python train.py --n_layer=14 --d_model=256 --n_head=2 --n_kv_head=2 --head_dim=128 --d_mlp=1024 --vocab_size=4096 --activation="swiglu" --norm="rmsnorm" --norm_place="pre" --norm_eps=1e-05 --positions="rope" --rope_base=10000.0 --rope_fraction=1.0 --qk_norm=true --attn_scale=0.104 --bias="none" --tie_embeddings=false --parallel_block=false --init="normal" --init_std_qkv=0.0446 --init_std_o=0.0 --init_std_up=0.0446 --init_std_down=0.0 --optimizer="muon_variant" --lr=0.0161 --lr_mult_qkv=0.5 --lr_mult_o=1.5 --beta1=0.93 --lr_head=0.00834 --warmup_steps=73 --schedule="wsd" --decay_fraction=0.409 --decay_shape="cos" --final_lr_fraction=0.0 --batch_tokens=131072 --seq_len=1024 --doc_mask=true --train_tokens=785400000 --steps=5993 --dataset="wikipedia_en"
MLP neurons of a small language model. Each row is named by its layer, matrix (gate and up: input weights; down: output weights) and neuron, and shows model dimensions 80-207. Each number is 128 + 32 x the weight over its row's rms, rounded and kept within 0 to 255. Numbers have three digits each. A neuron's up and down rows have the sign that makes its largest values positive.
Before each neuron's rows, "fires after" lists the tokens most often just before its 100 highest values on Wikipedia text that the model never trained on.

fires after: "H", "N", "T", "G", "ul", "| "
L7.gate191:214148113112124101085115048086152182158142079130113141143187130132119172167081125128065112191167174075140082157124180114196133212063128084161080152116077146182114114117145087091189142115135161192115101133110131113161121137101088183127131108122053167124116123145136116117142102090107099103110115171129156164203138117132146100132100104124144161163142127111115060103115130142121157133103
L7.up191:133162144148188111113145127110125143123178120170133170074132159139085140150095132149112125162139176181100142154116071151136117143176181184110112110087095104108156079152153133121131191135169104179201181157152124121135173124186121093097086141131111120101155139127101177168113131146114125084126084124131184182128132137090097084150131112125140114080150112155189127115087170097120113127140
L7.down191:161083124114077148151121168162182139145097129139123169101181138105127160076105095094117142158067091086140096162112114131105122145094128078147093188103137128218128129069163142134101167168174165122137088135123153147138176141130174160137111081161056053127151124129176126134174087135094090142120158183122168095081148151140108123097120148144136131155120212148076148136037117149137089120106

fires after: "–", "\n", "200", "199", "202", "201"
L7.gate501:141140146045153094144085102137102154137106171112157116162127122161180103107124106192109086152142114150132125080173121127146138114120080076174059125107103111157141114133176148114132080122152147073132152169179123108148148168113147154130114204100143133122125137113079154153085119149073197164101087115121105128186136125084120130158120092160134146121134106101144146121114120155071150080164
L7.up501:140121106118156114183194149163106128152144079118102153110137181092151165076123122134132139147141105078122106139131119157128119210107156107142138100110131172125137180184189124152116182161108191119211170147143111100107145098126159094108090136100138126156045132131096098125119111105107101113056138117064135078146116170179164089131110116132107127166150150097113119089146110152052116114155
L7.down501:139168109086112147117122108136194108151086093121161098119098104179109152150131108184069102148120161124126113101163161074133103099080170111128150133140135094159182159092160087147172146138088175136148210097110116077084130156154092162097179157142131163120194136142172140109104138149117118210146097168087147124177096137137037151119149165142156144125168130101150125141155118133105111129183

fires after: "==", "st", "===", "par", "sch", "nov"
L7.gate735:151110040157141171062137148135117122092193124141167158066161139115138149181147094103117134138162097096112122132093092124074128133093150158118186118140162090133174173091137114155144165126107174116115124162177103095116115152172154151089123138140075188105134090166152076121202097188069095101099132114119110150058111132093136085202158171134153072113128097152143077140110177180155106133142
L7.up735:166115120189144128098142153184177093137147133120149131140115183140151090193054089141073050141131105109102130189132132073092104131137131119097140140131186106155139103148178177153129158145140176073083186122119106126122105156106121146100177073084136119166129127106140137086148116109089174117109142077103067117135109121079057095144126126122105085054099146080096165159149157122130134128089
L7.down735:159165169083053093090092050126191139160108186199057179123054124109148158092136136169125101148126080158173123117114123128166176157144088132154132167181122176177124106117085128093150115131152068175122115114117099148143105093124116052104189108153159145145124132125113175118137109131147126105165092144174109093153145145132151084122115076130134110138121139129144144162181148178093068132161

fires after: "200", "201", "ISBN ", "198", "199", "Eg"
L3.gate291:145009103125128118123130117135138119171162109102093063076132143141183073053132110138145143141112085132133097101172133142144091123114078174175160136119161108135156136130090156081182099176125172107128115131123118085109166092161095104112130107064148135084158096115153102153128125102076089149089098183121150079116133092127064056129106073155129103151198081146114113135143138104095138132119
L3.up291:104090067154131124118136109133125168126165083109124161154080111126114134129178099120157182183143158094101133071132100128188110134166110080089114148131091137135064149118158102076111199120093107165131174162136093132126135146107114122066153186151142074062117098090139111153135120120116143130083158117108065178185117144105134122152124090133152165110077123139169123096161113201100087174074
L3.down291:126041082119165182134104162122188119161153090143085116094081066139154085093119084088145153139134074148130145126126129117139140145123134136143160104100112067124116160181071085124152106179168126113156136152148153117094155097111092083076165071084163124126160087129180114163107101093068114180085160230169121069157111145115079110125144155163128110186142105112107117144171141107141108136130

fires after: "\n\n", "Con", "ly", "cont", "such "
L4.gate636:194141132117162127155159093148109143088171137131132156115150181116113134129110125153120102130113154059128153154081100099124212099092081119144113095118080160135073138219167110113109106102160090162153164151110093100125118121119117148136129186144116116099138148105112113148144162161097092098137182078173130106129197210168190145113069076137176131210161101118077134107090145132156060121201
L4.up636:150153130128135129110095135144165097139167109148111150167159097160116165139109178144163109170140165108180093100157087102114107139097114154083069085118151121192128144178132176153172146098177115177084145108090197162154106069168078188140108153182075090148065101141156129126160167142156098088191096137092135142129118116168159133141130084147047110126209126132144142144075138102184085140096
L4.down636:199148165121127114129167153106130143109101112169109127117105110162129114100156125121154100150165153093136033189148107144123084129103168127106149099123099141157122110096091106152110133098083162154161159123098134158103132110106175195150096148141145093097116140083191165148132153151122164134142133164110112084113116079116122115169143095162130072112109103156185142059184112104116105124050

fires after: "on ", "On ", ": ", "| "
L3.gate683:105142099135092125133129086163114156143140117073124107090091095139137101178122156126093087102146120093122159104167161126171071087134116141082157114087128149107094097148136123067110097065167198132129110138092097170162056088110157181153117111121136095077044064151142026136177166139156149127173057121171162067138142130116115102126126127141113118114155100108080182174144115180138104149117
L3.up683:153151104079128141092127099121134086070089060123113132135136102148126188124137158054185136140161123088165078140113060130061140146085156133111117167157172126148145151109124127149148163191106098151124159143050156132153129151168074129114088169119097157159118174128043178174111212137114132102137155094129072164114097118160165135164121149132042176158148146117158159118104150158097148135102
L3.down683:146096101154143157186101087128097126160051069138118106121121142104077116111128167158163165090172050066170120124134105131073141108118154097100130165133133146124107176060151138113122159186182101153146219139130162142120091123101120166064084109143148191098105129124109138136122128121113119086164090087214142158116114120101137118110099159155089081161113085071167107111097106141176141094111

fires after: "1", "12", "16", "15", "3"
L4.gate296:119099138024123101108129090143117143138163194128147103138113125123144148174115122108113161123119093157101184117117091140153101175124124094118168132150140102131183180131101172113116147074120181073120140078126160131108123176192099137094188139136098135151150151160047140115155152076172109108203133096136135148137136106133160124051100096184133133138093118120090103153133164099156124088171
L4.up296:154103142066141115152102122143119141173135135103109130105067123168087166130081129124125153056140194147138157169110186174144115101114052110138188154184134150202128115164119171138118141097134177127145149151066092084123141079114143102080128104145111155105151087163113072120150122071137108130156125089178224114191124129144103109082142161143182172126123105168100116091118106098101125103144
L4.down296:147099075112136162138069143072201156145146079147150142106129083147087132159114063145174143098175143117102177159150163166092111070129148169165093106091150161148133102139143093147106206114092146157173152131136117143095118147092161119095120137073134156127093074078182140167138107140132152111096103142176095087143110137086145140154156169150143112156111128149128145019103121116117166213143

fires after: "in ", "In ", "on ", "the "
L4.gate719:134194118102131108154135080094175122168069203140112126125121084153121186139172176158063173125128144111175132137194122104087065204143157067116093170110174105130137108150119071114133146154093139115145177160150124122126193066124120103094079141165149131092110179134129114153158134134154101142152086084186133149131107105120121041173158131136058106136176128121136123191093090162162122142175
L4.up719:078123128111192129134087147107193052110105170137136156141148080135126204139154165099100184153145154130137110132135123170101158154165161094087112186124166126100107090114121135159119144177158130136119136102120099086125167150134119123115164133128081145123126116167136083133109114102145130160122093125121109115140158064081167106138121150095066088158153112112192077179054110123127123103154
L4.down719:148125104142068121145137190178162154135163064164155087120178175153145191208124168100164140090168158106057096109164137087120110125153079094072089108128120155153139096107132126123152121186123115123145140178155035141157170127127099171178081083136121160094098126091129066168103119138145045146111121161134114133079115149098140146204132190156084163164175129136171108143127156152141102154176

fires after: "S", "FI", "N", "G", "P", "X"
L7.gate420:139170179106179085136086145087106130184092186083104102103063141142107120167173112146165095106116135182111140110134128130113110167133162150131137182093114107136133097095111111124121142101121077123131147120123169151124066168089135159081078070164104099113111211120165100117125106053087124078090105120194130130144181167127129140146145114091176188097092072091187182095139100072161119128090
L7.up420:165104171166099150147140085161094070105142173147031170122055106138193117174133129116130115075082101133155127132162144087132168145153076113103148170073162102095170121216161089131143164079118142174132144186125152091141142080119131096137131101125140135093155106184181115128064138107120087085151107130088125161155176083167124102157159074209146091175118133177169128153140140101116142106129
L7.down420:068112095135108105126128110124074135111115147165128162101142136120075081138073155106086087123141091051140120124097150106139071171121133173082173124141136047132114131143122125175116106166131132166141128094115152143142129113066142110166155174120165121183054153119079157064151124086192131084146139182143099172132125182164098164153149134078122118135100107169114106108120139187147124139138

fires after: "C", "h", "K", "H", "Pi", "ast"
L4.gate635:100083119119167141116143119120175128146071158161166078134226144117155135133164122075109138192044072147096122099131140132117145125129133156146115119076112079178089133101116092128130169159144146118110133085077130160170183099123108160109151129099146161111155158181141149118105124175117146094135123145127157089097134116120125106140146163105181122044165137094114203127138101159123123114172
L4.up635:117070171166106158088189139142139109131098085147170116120144143096134106098130094092139111121111091122125132129175141122125090119118113167151111138160086116125121104154164106063090146182167037156119174086126066214193207153125102096082144130131168062141134161143151126122142119107127142149164126077100135121188084101123180162184176155144181142107095095051110126090134146115139136164157
L4.down635:154099181227183186096135080140072152104170042127138092107161127099113147114149117111125201129115121168197092133217103159096104171136149118117082110137140140151092122151085124070140135119076122104127127158149118148143150126085169091124115132126196109150126145125111122133081043095105160167100154105127150128084142093094066118109147132164153142094174084152138123118135146118179170134122

fires after: ", ", ") ", "well ", "), "
L5.gate299:121162080033107115144166117135157095115092113199138119116161107121083205131093115162098113118119170153125126135169067078147113160148162125091092093120096111114133173148130114134150138179183109108071168149154171137082178106147124165174095209197160068155164169171138143108159122130060101146144157089150098138147159115167132078158139154154128090108132146105134211156131102104179165143076
L5.up299:115071139116107132203116167141100127064165164145149163153110096109093139155162052124146064105154088104112074148206128092157093143155096124121087078139084127156157187140176117161121099111060179109158167070125111090098182073153079188138128129125136150088129136156120189117135112160164156094141076140108168070143112093163095097116139119141161105160103166102127124077150131134118106140114
L5.down299:143180135085163093128119111166151131164110134174153163128094123107149098133146110130125065174106097183141082143092055119119143166148100099101123153190077123104156112164086134166112168190142113140113147186139149179155170138085132197116109179108143073126206173206170123135122161091107118133093102101124093131140178140143078095143139118087128126071114121137157157126107114138115141115079

fires after: "In ", "in ", "On ", "6"
L3.gate513:089135083086109106041066076103093095143151142118073102128125125153155066078193175121059125152155080139087126107146101152053126122123173112138098157133127143120154118138120139105133109135072095115160185100163148130134100120164137105133137122168123149131109098137116122080150146113152148102163139120096106171203110122152139076146195043137124091111143132087165129108120170102155183158146
L3.up513:084077108091058084105109117106132140133068173124093140145155166119123164176146149175101139086173148106131130156110119138099116160084124160119145094162188129125111114137132155115149138179125171117172162120166113127135092112151094131088158169129057099126186096095153132060095143073135169135098129097142096121113120090067097078165070136127139178145132120103130123168124156102109133172075
L3.down513:082155126204155127108144105094153139148127170140078099118125196153079144155133106109128106125192145069073068122112121172116121144118155160131140099152118123154158124139143200140127140146137161143124167131193108074181127090105116160166161080125136093129127175136112100117165154132167110098080124087104131113173163166133134185135135099142097091086188154116155135171088157106154108155090

fires after: "| ", ", ", ". "
L3.gate1008:137095115125129180120087194100109163118125101148087137120139187192137151117176113117163190117124139105143130071110163090224106115155097185142176115167105029126105128152120128127139106137090143096124135179149096142171097139145111149139152097187139145171068104119133088159116135132236131065116089111192117139156136157143120081134120098087097171154165137096103138151134127175133151142048
L3.up1008:092161125104156135127125181173141142114112139152134105159138112193110173112179102185172167152119151111123081088140132126120144084131116173088135107107116087152136037139176109182137137090162120108145125109125108120106101171088129113075111139166071049166161098150144155094125135130097076143116121116103131116141109119181136149167121119131143198092113142108124110200117128124126142052116
L3.down1008:147094156078153142113098210149154154091138139192088218127134173148150149142153068125153143170178178150115102135156111139181127093114109158125158099133066048099139193143113097119105145178096125108154107128157135120151135174099123124076177047197130046093109072091106133130105128128156108131155142062128145141128149096110153078178083132090126160119120088121111173204135152162142173107123

fires after: "\n", ") ", "Bill", "100 "
L5.gate0:133107088192148068103163128096141131119122081143112072114135139085137099076141095100085096127103118137094147172129156099144172090180125146056099166122177154190175173135144128136150194137104164089106128122119149136133112130088161111178107128172124142076144133156103093099139191142099176051069087100107145100140068119148136137145111105077146100091125141136119160132075143215169112196096
L5.up0:099095102116161130118111078112122131138131061114158142144076117092055117119140179112127132170196087074173076121134090128126132122097163090097187138137130094120186122122178072182067203142138100121101137144122116157139145155177104136142066069070185154078115182109089109096153138085083175124142122124086151104138111151078110147093139143158115150102116098129140166141145137101133116123153
L5.down0:143101121120130092140140175128148156146122124127115179118157144119129113098200147074138116141088147096077152120147163148121143129168084167106144117196160161184092135160141122183161150135143179086128118133148193138140129111127144094085130164178154111138107145123128153109149142096127087078129077133134137155141125113169175102198103154130131067129123085108116106103149083146185090138147

fires after: "| ", "201", "200", "–"
L3.gate314:136165085144107083093135142100113176189144137119142122135094116151113120116135183178144125126087134145132128128069125182098148106167177116130155051128128152165113116083155136126062131126220167121145119130071084131117165122120108119180183120117132097097096133138190056101193141145108214128150048103084113130176170118094086158057125161117131148155128099099115140102161097162086080134145
L3.up314:106143094106106104141158168125101081143092170109214164089181128131113134148138142182116086141148169127066132084168120185112084138156133139130036159155123085112094096096132144062136098164147101126188158166159063126117203090140171112096140124067099102127114142085103119150116097134100177094047174105090137114169172173182181155114149079153163087158129144155133055113105103147131116089151
L3.down314:152161102079115100090108167123115106153096139085170141083142129130112130183106072185117101205123183087121135122115120091101093144152162139098098121127110064111093147101120129099068143129127096097094137156160035107090182123133201121097124150035103107101113115118143136168109174125173150085068119102136156135132189149136148192116126111163093145202123135137147102162144128089105133155135

fires after: "On ", "on ", "In ", "17", "the "
L3.gate559:099149118130105150095111132160170114064078097155149179110069123141113147129098155150146113153109120105139168143125095189105107151147076131070156155108187134141131113135087113089123103067125175161097152075164132172130065118140133109084162198167125056091100069168111165157081206096141094131091125157126103116121149076098143085112098153158133169161118126146073126129129080141118095098117
L3.up559:097220102178089095140150094140142183081143062175143147184091115128158109104118103112151158126122120076116144138041092124079110149162128158151149109096170150146076128098152172050152127138063165099168173140126149144153127108154118159134110173137146109142088091105099095141067140137111097086141138141152133110112163141078138117124124116152101110070148110131120106108128110075064121130157
L3.down559:103123095142122074156099125144207123123134113102142157156121087113117119113144143127092125172124117061053117078113135166159139142118104176193148120108110147108065167106176142122093176093136126167089141078086155115145188179135163176106132119106120104145126153135156135138065122139135170123150048122077149152041110169047119132193121107175110140100177141160163159142130101170097133161144

fires after: "\n", "in", "Bill", "| ", "000", "\n\n"
L6.gate689:103097147144137132123117115105074088128119129097126117092141126126207173077145105096112155171138092161124109154171169163116111073104086147110183107126173141118132126213145062149154164098119182141086122093141109112121104128148125103070132157103146082130120106143104139104090146098114193067129069118095160138125060115128133168177115183111141076096121093124162108131103143151084115206141
L6.up689:171095131128125120198117070112062180141151173138177106082138128106130156152209138096152095119101157085081105137162120127130137062142159113165153157120110076138133045063150105167162155134106139132148175168169139155143130151096217158116173114141145117124144125091113132150132190121092115073125149125129119111143168140149083192129181062130150207110146151149148129148072121144134133125115
L6.down689:130109105081127100142132120129129224118132164173036127143094106123128152159148119127139069142107089044128137184148143132102075162146129160125140102146175123134105076114147122079132158153157133138085139114150148206166108156190126128115134142124196071119131085107113166126100158173112080106154080127159118119177112130169143080140167101106127127158074156064142130139158124160076094097107

fires after: "\n\n", "\n", "con", "Con", "t"
L5.gate615:131146163085192061141105094129097111141115182130128097135103128152085131126071115157086143151171156101148157101161082114178143130081180159112127056100119100135133083156093145128149099061124136127187125152084150119160119156117184134188142097114079126141138137088113095124146064130105138180214161147149114181125177104106086138117083150172134180131101062174152127097101115113087113091118
L5.up615:168160124104106169120118145144117144136132128213124176112150112162096115216048116141151094164175111128168142080127141012147046156142087136135133088110105125074144120112069106124161101064136135121137127108115167164119131101089122131135135115084122087178149140130121131162153147105159141138096139120129103095134150162152128095100126170095159117162151061098139101098102178126186084110097
L5.down615:153101138075154156172095159122108156167162171177094164114122136222155145157152123066123158141125184119120113098090089105200131100127066171087149087104052093154159098115108101122119081179130114165134157129163187185125164107113117170162133103092112091175132168075094156100197122124117108106152126149109139136143123134116150142088147178140164150194137178086167194133120081151102128105063

fires after: "1", "T", "7", "I", "2", "6"
L3.gate128:098102099065121136073128146151076132113156109125106106103097129129128129163113177119116147160157151108135137083107131144130152119122135058155139125166133187145183110163192150103150143164139089170162140122147179162153148098162145136096156112114106158118193149099077149092120131082073107090138113042161093136123162166140149128101099137139127133125114074119155128158179142156177144099110
L3.up128:137138141111134129055106084090159101151137121067060131137085171127130075171101069127161098138118103108195124188172139125193184084104158154139148137120104171143132134121162102074084158088111169076123143150161175142134141177164115059160071127106167102146132149159093127109180169092139136065172139135136170151143107117122116158143104054157146146097133169121137219144131206123127105153176
L3.down128:162032087071172141178158119115121114119184114126090129131069124150104094080105113132176143160114142104138186153110145080188108123146149177093139116150152175126117106090096123146125145152141141075149154114151090118147204142138158137098142124078135169099160133076127160201125150118154160051122146159149149163165108088078138172081131198174106141135123122140116180141175151076162151152176

fires after: "9", "8", "7", "6", "Le"
L5.gate880:092091104067087131119099160088175075115110150106133078126184106181135134137131137126097152116130135083135117140119137090194137097110158177102132087110201142159178114122102133101142104099113097174080103090170125115113126064096172137146157142090096194134135137156100146059180116122115078119119213131145204153111103162151135099106142091101109062141139081124135142146109079121077144103110
L5.up880:155134137081089178139115073132139139146129191163116123162107103140081137170151166097163106148154169120164150150173129106155081125100179126115133208171130134202140082170133123088098123114110149111103153119160178074115121190182089095152111130093118108091147099152173130109080174103101171074131125142120039142078179141116087174100111155035102103077111128103127149122116104135111119095145
L5.down880:049105107134190139102097109111152131154132144168134119141183119115103129166129152136100117127087218192108093172111178098114111080115106147188081150110147183150101123200161133128110107149175127094120122097160178097151116111149045102165117085119153108129167147138155158152147108154138183071174116107146102076063105135061142132074132136126157104142153097138147101162161109170115097147102

fires after: "202", "201", "200", "199", "196"
L6.gate113:128105089092113151152073113138117106204094197063143137122173085123184144135177080165128161138123125101100120183198157143112193147097113043074153141090094134212172140155167102158072136123131102081151100146117130128136120124157138165085181114087113152182100181144147177150133112115128122111081126149178130110125086137159146140157105150130109162117139104132135137084141124173049148073138
L6.up113:128084141125156106077162050132089129119097060137138137158134140153146107145183084129121148175139083157118214110124121085142169137140120114149099115146132162183098142140184122139072159184169108072138157130091129091190078124177154143137159139130157014092120134121075061069127133136109151151155080077128104150080126147117143096068184174160148171155152166141107082054173113096108133181154
L6.down113:096137139056133119244149080127163115114163086120180218174156158124076110156077133120133129179172106154143183055082122135109066130168148137073142084121136143169023120080111146125148133085113092152100144111156127140186111120111160075125129187091104162158136150098110113152099144129210118082141108113132125159116102135144074089107164153154156088167095103102144141120123158116121182159181

fires after: "T", "b", "B", "t", "at", "s"
L6.gate739:136134144126165107149133151158170139154126199164044137131099161106125119081081104155156091143140116143147169130088120132147169150077102190136125087130093138148156153153156161133199111129164134147130212122162062081143101160084115163098147089121131081122150121093095093148147183128134137074117097117221137110157138143188067087148138130102099158096108161131103174103104144116164125106090
L6.up739:136129120098125121096107136157165170145161130141095052127120133144148133132076069176163128178166129107141064114084107180126106168108117152129159028161125138163184128055128137118103076113115173132131101165121134099150131097136101128113126146131140135159081123125125138105193168136133108160171168159139118083143097115147134098099181162174111131115098112038159174117111138149169112114159
L6.down739:113115091130058174074161152103159100132077129111121067137115069084199118155118145204165149123194142132110090173086136093111088159084124187143147109194161160076097127117067151064108119098118182115148150123130146129143113066125128145069099132120111140126150164141176185143106066098117096131106084134091114165143105134091129081117134133162172115145098155179159108123152103142130102084157

fires after: ", ", "and ", "well "
L7.gate638:153117147130092191184132114149153144109182107125204159104170105104119121110113088113117179124125062148161136169159117063160170163145133123111120157103128095122087125126079095116086101159145102117108114138141045181065128141110064141146201107134224061137121139138100172158068144068095148155144125104079149179128167144126097108178116097177155124182149165083100082065116146125146132108142
L7.up638:121135128093080179126101182112131134104126111183186118186068077141120064167103093097130116146152102132152141143074138110132170157090153169063116133113133117127164129168158104160156150144149152093121121094103114173067128141127129148111089126141091160119153159153145089143145111062145184155128100122141165128129122120161093122073083097147138110157081099091161127120174197092152150150074
L7.down638:071162080154167096121099120152139135089146144167165113113150083141127133127101157075123127150129082133147070109100145149128122065111133063131143131189102166142130105084116126104120161177138100163112161126106121098162110128103114115165112122129082117075142128130148168145118185173136079057101150119174134066099079176110147116084192108036151132070105115141126145127072105109101078124114

fires after: "H", "N", "T", "Cro", "Per", "h"
L5.gate869:142136119164123164114129150075188126226096093141130155132167100097147107144093113080151088182158123029135073058122151117137114247119164120143127180112148124185186123110054100084118078092143143149183085119135117125154143103140113137047126140130078169121155127117106181125078134121152090065130151151162091078104113187123121117156082115113138128049175090125145077133161123198125141156161
L5.up869:133168172122155104124146114095078131109098097103111123104086134125093165124105108167157161107082175125085111171124125188104141136134143231155144170155076146154113081140155159133153126135153128127085179127126160153106141105143069124161096140183236118090178146115195083121130128074115158139142101208111145185104080084094137119100090094121137178163139083140115141141131123136152079147151
L5.down869:114101142150115179117156143114171134216058138141073125150155088143140087170133090095135140127186175063173084085119112149170083184146132137181100157098200083176164107170088117122133087162145181119195120131118156122109107165166120156051106167099079170181146121162112184153091156138132100030154128129120090118125119091111113127104122105122116113073113066155136118080151126151156127134138

fires after: "==", "st", "9", "===", "\n", "m"
L4.gate276:139152101116104114156078176146117113158132163121143114139223136136163142182095148106097135208104135117104144076142052113105072161126133146115057084098103087109170090137154128089186125093179084085167154171116122089144118147119120109135108090194049184148122153135107133106150139148133119090106145116105102072142132158088133127101171156180146060156117138097142134130108133155141138116141
L4.up276:119148153162121136105139169113158133109120103148182151124114092123136128182146098093152114148128110139108172123138120055121158172109141111142146174066174096080171138081195132157151171132110151205133135131119108174097150114088124099122079123109088101138141165181092134047117195121073144130124108147136112134149131162111095106114118067114124119116124149132121097079178214152192055157144
L4.down276:134130142154131090083115203171155102033108123107099120127182126129149141095139144143145103148158161158155109067168105097096126108169140115144082163100107132057120090099161103133120151080082142080095135193104110165115087055095137112127167196116049097153114108142168105085135112095097164103100154106128131087113191192145117095170141165129140109121143156091154094093134146116095061196131

fires after: "s", "k", "S"
L6.gate486:123112167077120156134181099102080126130085138121173094140095131103163167123139126166176068087069087138123129094094146137083113138141126157096094128109162082169134138100125121176184139102115157152113115088127138161121095144120127111120104156076139172142092160110079103096143106126070197136111179135129106108154144125129144108146168113092126119198091086180133114124100203136114125097129
L6.up486:120119114152144080098169082160106152152170125100165132152148182096134107108060137120107100076085093133145151170071139164122168113169110159116091103152094166155145114162137121177153138060105116188101126103136169079102134168093139159173166155146130157138137082156151114088156120147147066140113123145087166117182098095133105146075151056119139113167160080197134087159088121116089137086162
L6.down486:115113104154132118095164106114152182147113128126098143173092183120130126128103122162064151196117083120124132125176176138136097051057109156115157097111111104154106114137204116091138204088114132232121106179133108108101144142208101118085122131165152080149095110151129133127127130084155106113129051156123158107158101154121128124093111096118168195145119099139091132111083137166220142122180

fires after: ". ", ", ", "r", "t", "Des", "T"
L6.gate462:090130101113118137128079116154142191137180187157079145128125194133145116103127114141180104086070149118146196084132075142111164091082117109207179105104127108141070110105114185060151121151103081150088110144116097165120113124160080081126123123164138154130152177128102129108111124104147085139095064119197183104115147149154137104131064143201102188148151106142123131106063110099145158138137
L6.up462:067174137141118096100107135152103172138128149122066077141084186157146124139152178130130148165140147114134106132080117092084144084154115078110125148131050150125142105129089113179117119106144148096143183157167095182134102113078124109149107192164096144154104124106111100164110123124153118107135137161135068139132149105127065036164135128141173134150115175117179125166116157069151129121108
L6.down462:134139153093109156127117134144197176138086147125158123112138164152107074173181106148170153155177083076087159143154111139229145086109098131078142102100126107112139096130118126130081155113128119092140134126144108118164112078171146141170113103081082160083111157121136153101162132178165153070160098126079134147121099108177076115123134134105135123115069185164051100101097114111127155163124

fires after: "–", "9", "0", "201", "8", "202"
L5.gate287:148091128102082133094141167147121139182128194179137155128173123198113136167147165205138099128145171173174116106154160131115128162114123097157104048118173176138149119130218140077104157147163122107057135118110148138137093104110108107090185095068133106069134172134051133048099113084088092104115096149158137114124165137157152121084088128132096120189070172076118157136108125151098173156137
L5.up287:084112110113161141113166125126114181083131130074115109151118137182138103135183130179131177105148126101135174075100118111123184158127090130165143139124142119143156173135110104097134138153137112141180137179128122116150184097192161118150132151069097136116127110122122105148108139074155147111168157116116118091139118186136173130152186143234129139080115091132135155141163161106144128118101
L5.down287:099179191152117120136109134107109095123129126074120125051125121143160135123183099097125106114140124173123150122118133094129086164103141102188089082171084121163107155100167142127134127058098125110127183122086165117171121131087075197113100151164186137123173171091078118159122087147152177159179112067210117144146192110170110150091114206180130087090125112141165113065138168108081084129144

fires after: "in ", "on ", "In ", "for "
L6.gate398:083111131157110136161162101110147146124137123074111130092132147143095109125160049142076126122143127086144129093039104111065135115116155107159179106125161166156108179141140156079094155105101173162097102123174103175093067123153152144062130154141130124129146080144153135137085126140176111072095119127128121155130116154103120103142139147192150152098094090156162146085071134098110142177170
L6.up398:148172143115126055148111116170095159088160142106230131101161198133185124092148121096122162103190141120111139146098139157069105124184116066134123191130130067057127100152146162114123092150133118129120072151102112153089151101126122135073084147085136101153073128131169133122125087124125111080136123133134124174094094145099128160150157170141116135145153138116071130106105090165099124151100
L6.down398:182202134130104064074100142136100112165103176141148109175159140148106133120138127102130132106158145077117083118133082102126110156120194161141126133119131149125146158141163085070106141162156095123131128144124119117147163097117146122127134144058107131026124179161086146107075101108109085118080158121110142112135127157118125159216145191085098171151102198161127125138156090131127153141123

fires after: "15", "17", "16", "(", "In ", "in "
L2.gate547:135168125066100143167116091064151137121177111055164081094145097173136139180131116042127166106109129072119146086075115047112114128119125083157084146126142128135119107155131167133112113130119167086126088095149129164108159121172122125130128069147143151173195089116114129150047144125167181127161103143153111119138057142148145097110179072123133119192127161109068104136127110152063140116126
L2.up547:133156089020160179202105132075136110147109145129137176125137136143133129081106146090139156096162108135132147118097130090153099152098116125147137121177166065137093121166100166100166097134160171110149121083141117146098189133156139163168121130169096157070156128068106143111026114141093167188140107091180162204142118139169144113122139084095102133067106136134105101147120155108099123087082
L2.down547:103076131138124150082134138163096121114146105112114128150145119138143040131116106102052121151111124127117107118077176161148114100151110193206158127143167158173132132185146130132111149113135095111086148177163149102133129145130160138122140109096106110130163147141194105146138097046216035097159064116133166106115163141062138104124170161188143149099149080149121158113141099145118130130116

fires after: "202", "200", "comple", "et", "201", "199"
L2.gate607:145099173148125105120151121107135147093143177140152182102176070159102162143116164144177155101115111178099135139101123037082192192108113066141129055091141176118161110118149149144103158135101181049146073131082136146117091075110105125100146091093100149143138115069114151139107138072073136165101126092149118149136142083084108115172108162142156111120155118070102126107197149124100135142142
L2.up607:105135069200196195167166204105111141115118138095150153104160067085121216251092119185137138185179115207100096127165151079133102147095143150125094111178098118157156116132136179120092157193128137149175164137166120103168099128126112117174119134115117172135121096150069152082137115100111158112143132132112149123102169122087122142173128178094098108118175090092144120115193189138124147135089
L2.down607:064149081128078111131095072133176113163145114055163139118076153114113073094169110165110152112152185131125165115145154169168091064087125128055130197150124102159080124117114166081130136119134102136138170097145144145178161192119150135132102185198145132085115082181085087122088097128194152115170127147120163143129129197117130173124090125150098153112123117204114139116062132114126089113127

fires after: "T", "t", "Counc", "p", "P", "mat"
L6.gate469:137128145117192145188127159106094108065134112087083177061137188114172120115140112169190108138141090144146185097103134133141121093146149135156156137140069154128196167119088148187089126128143145153131139148127131134190110168149111134117107062137152178135183137172080108133110087121167149079112138141111164114174127138100079097142121146161115119138136116118109109070135194165154165122086
L6.up469:106117183101141153156126094056105191175115145127046109120119202064103118148137144181141118144110108150155174156094137079131093176129081111140074133128120112150134112158096116142110052060134152150123173138086111148127138108126082135157119075135098147144089134148107066145129141150118103054185144115158130128117160200118104100122126150124116146195164124117115058138085059115153103222126
L6.down469:140086133164103064178144169128135077185172112087212131091063100158128135120115102142096141056105083115105133031156163143152082159081186106103112168108109115123104171085064188143109188163076126160145142128192136086162069120187122136089135186139147120100135141104161116124168098072100102144110117163103144131142103137091130110120167072132129143060102145184171172088148130133149100133168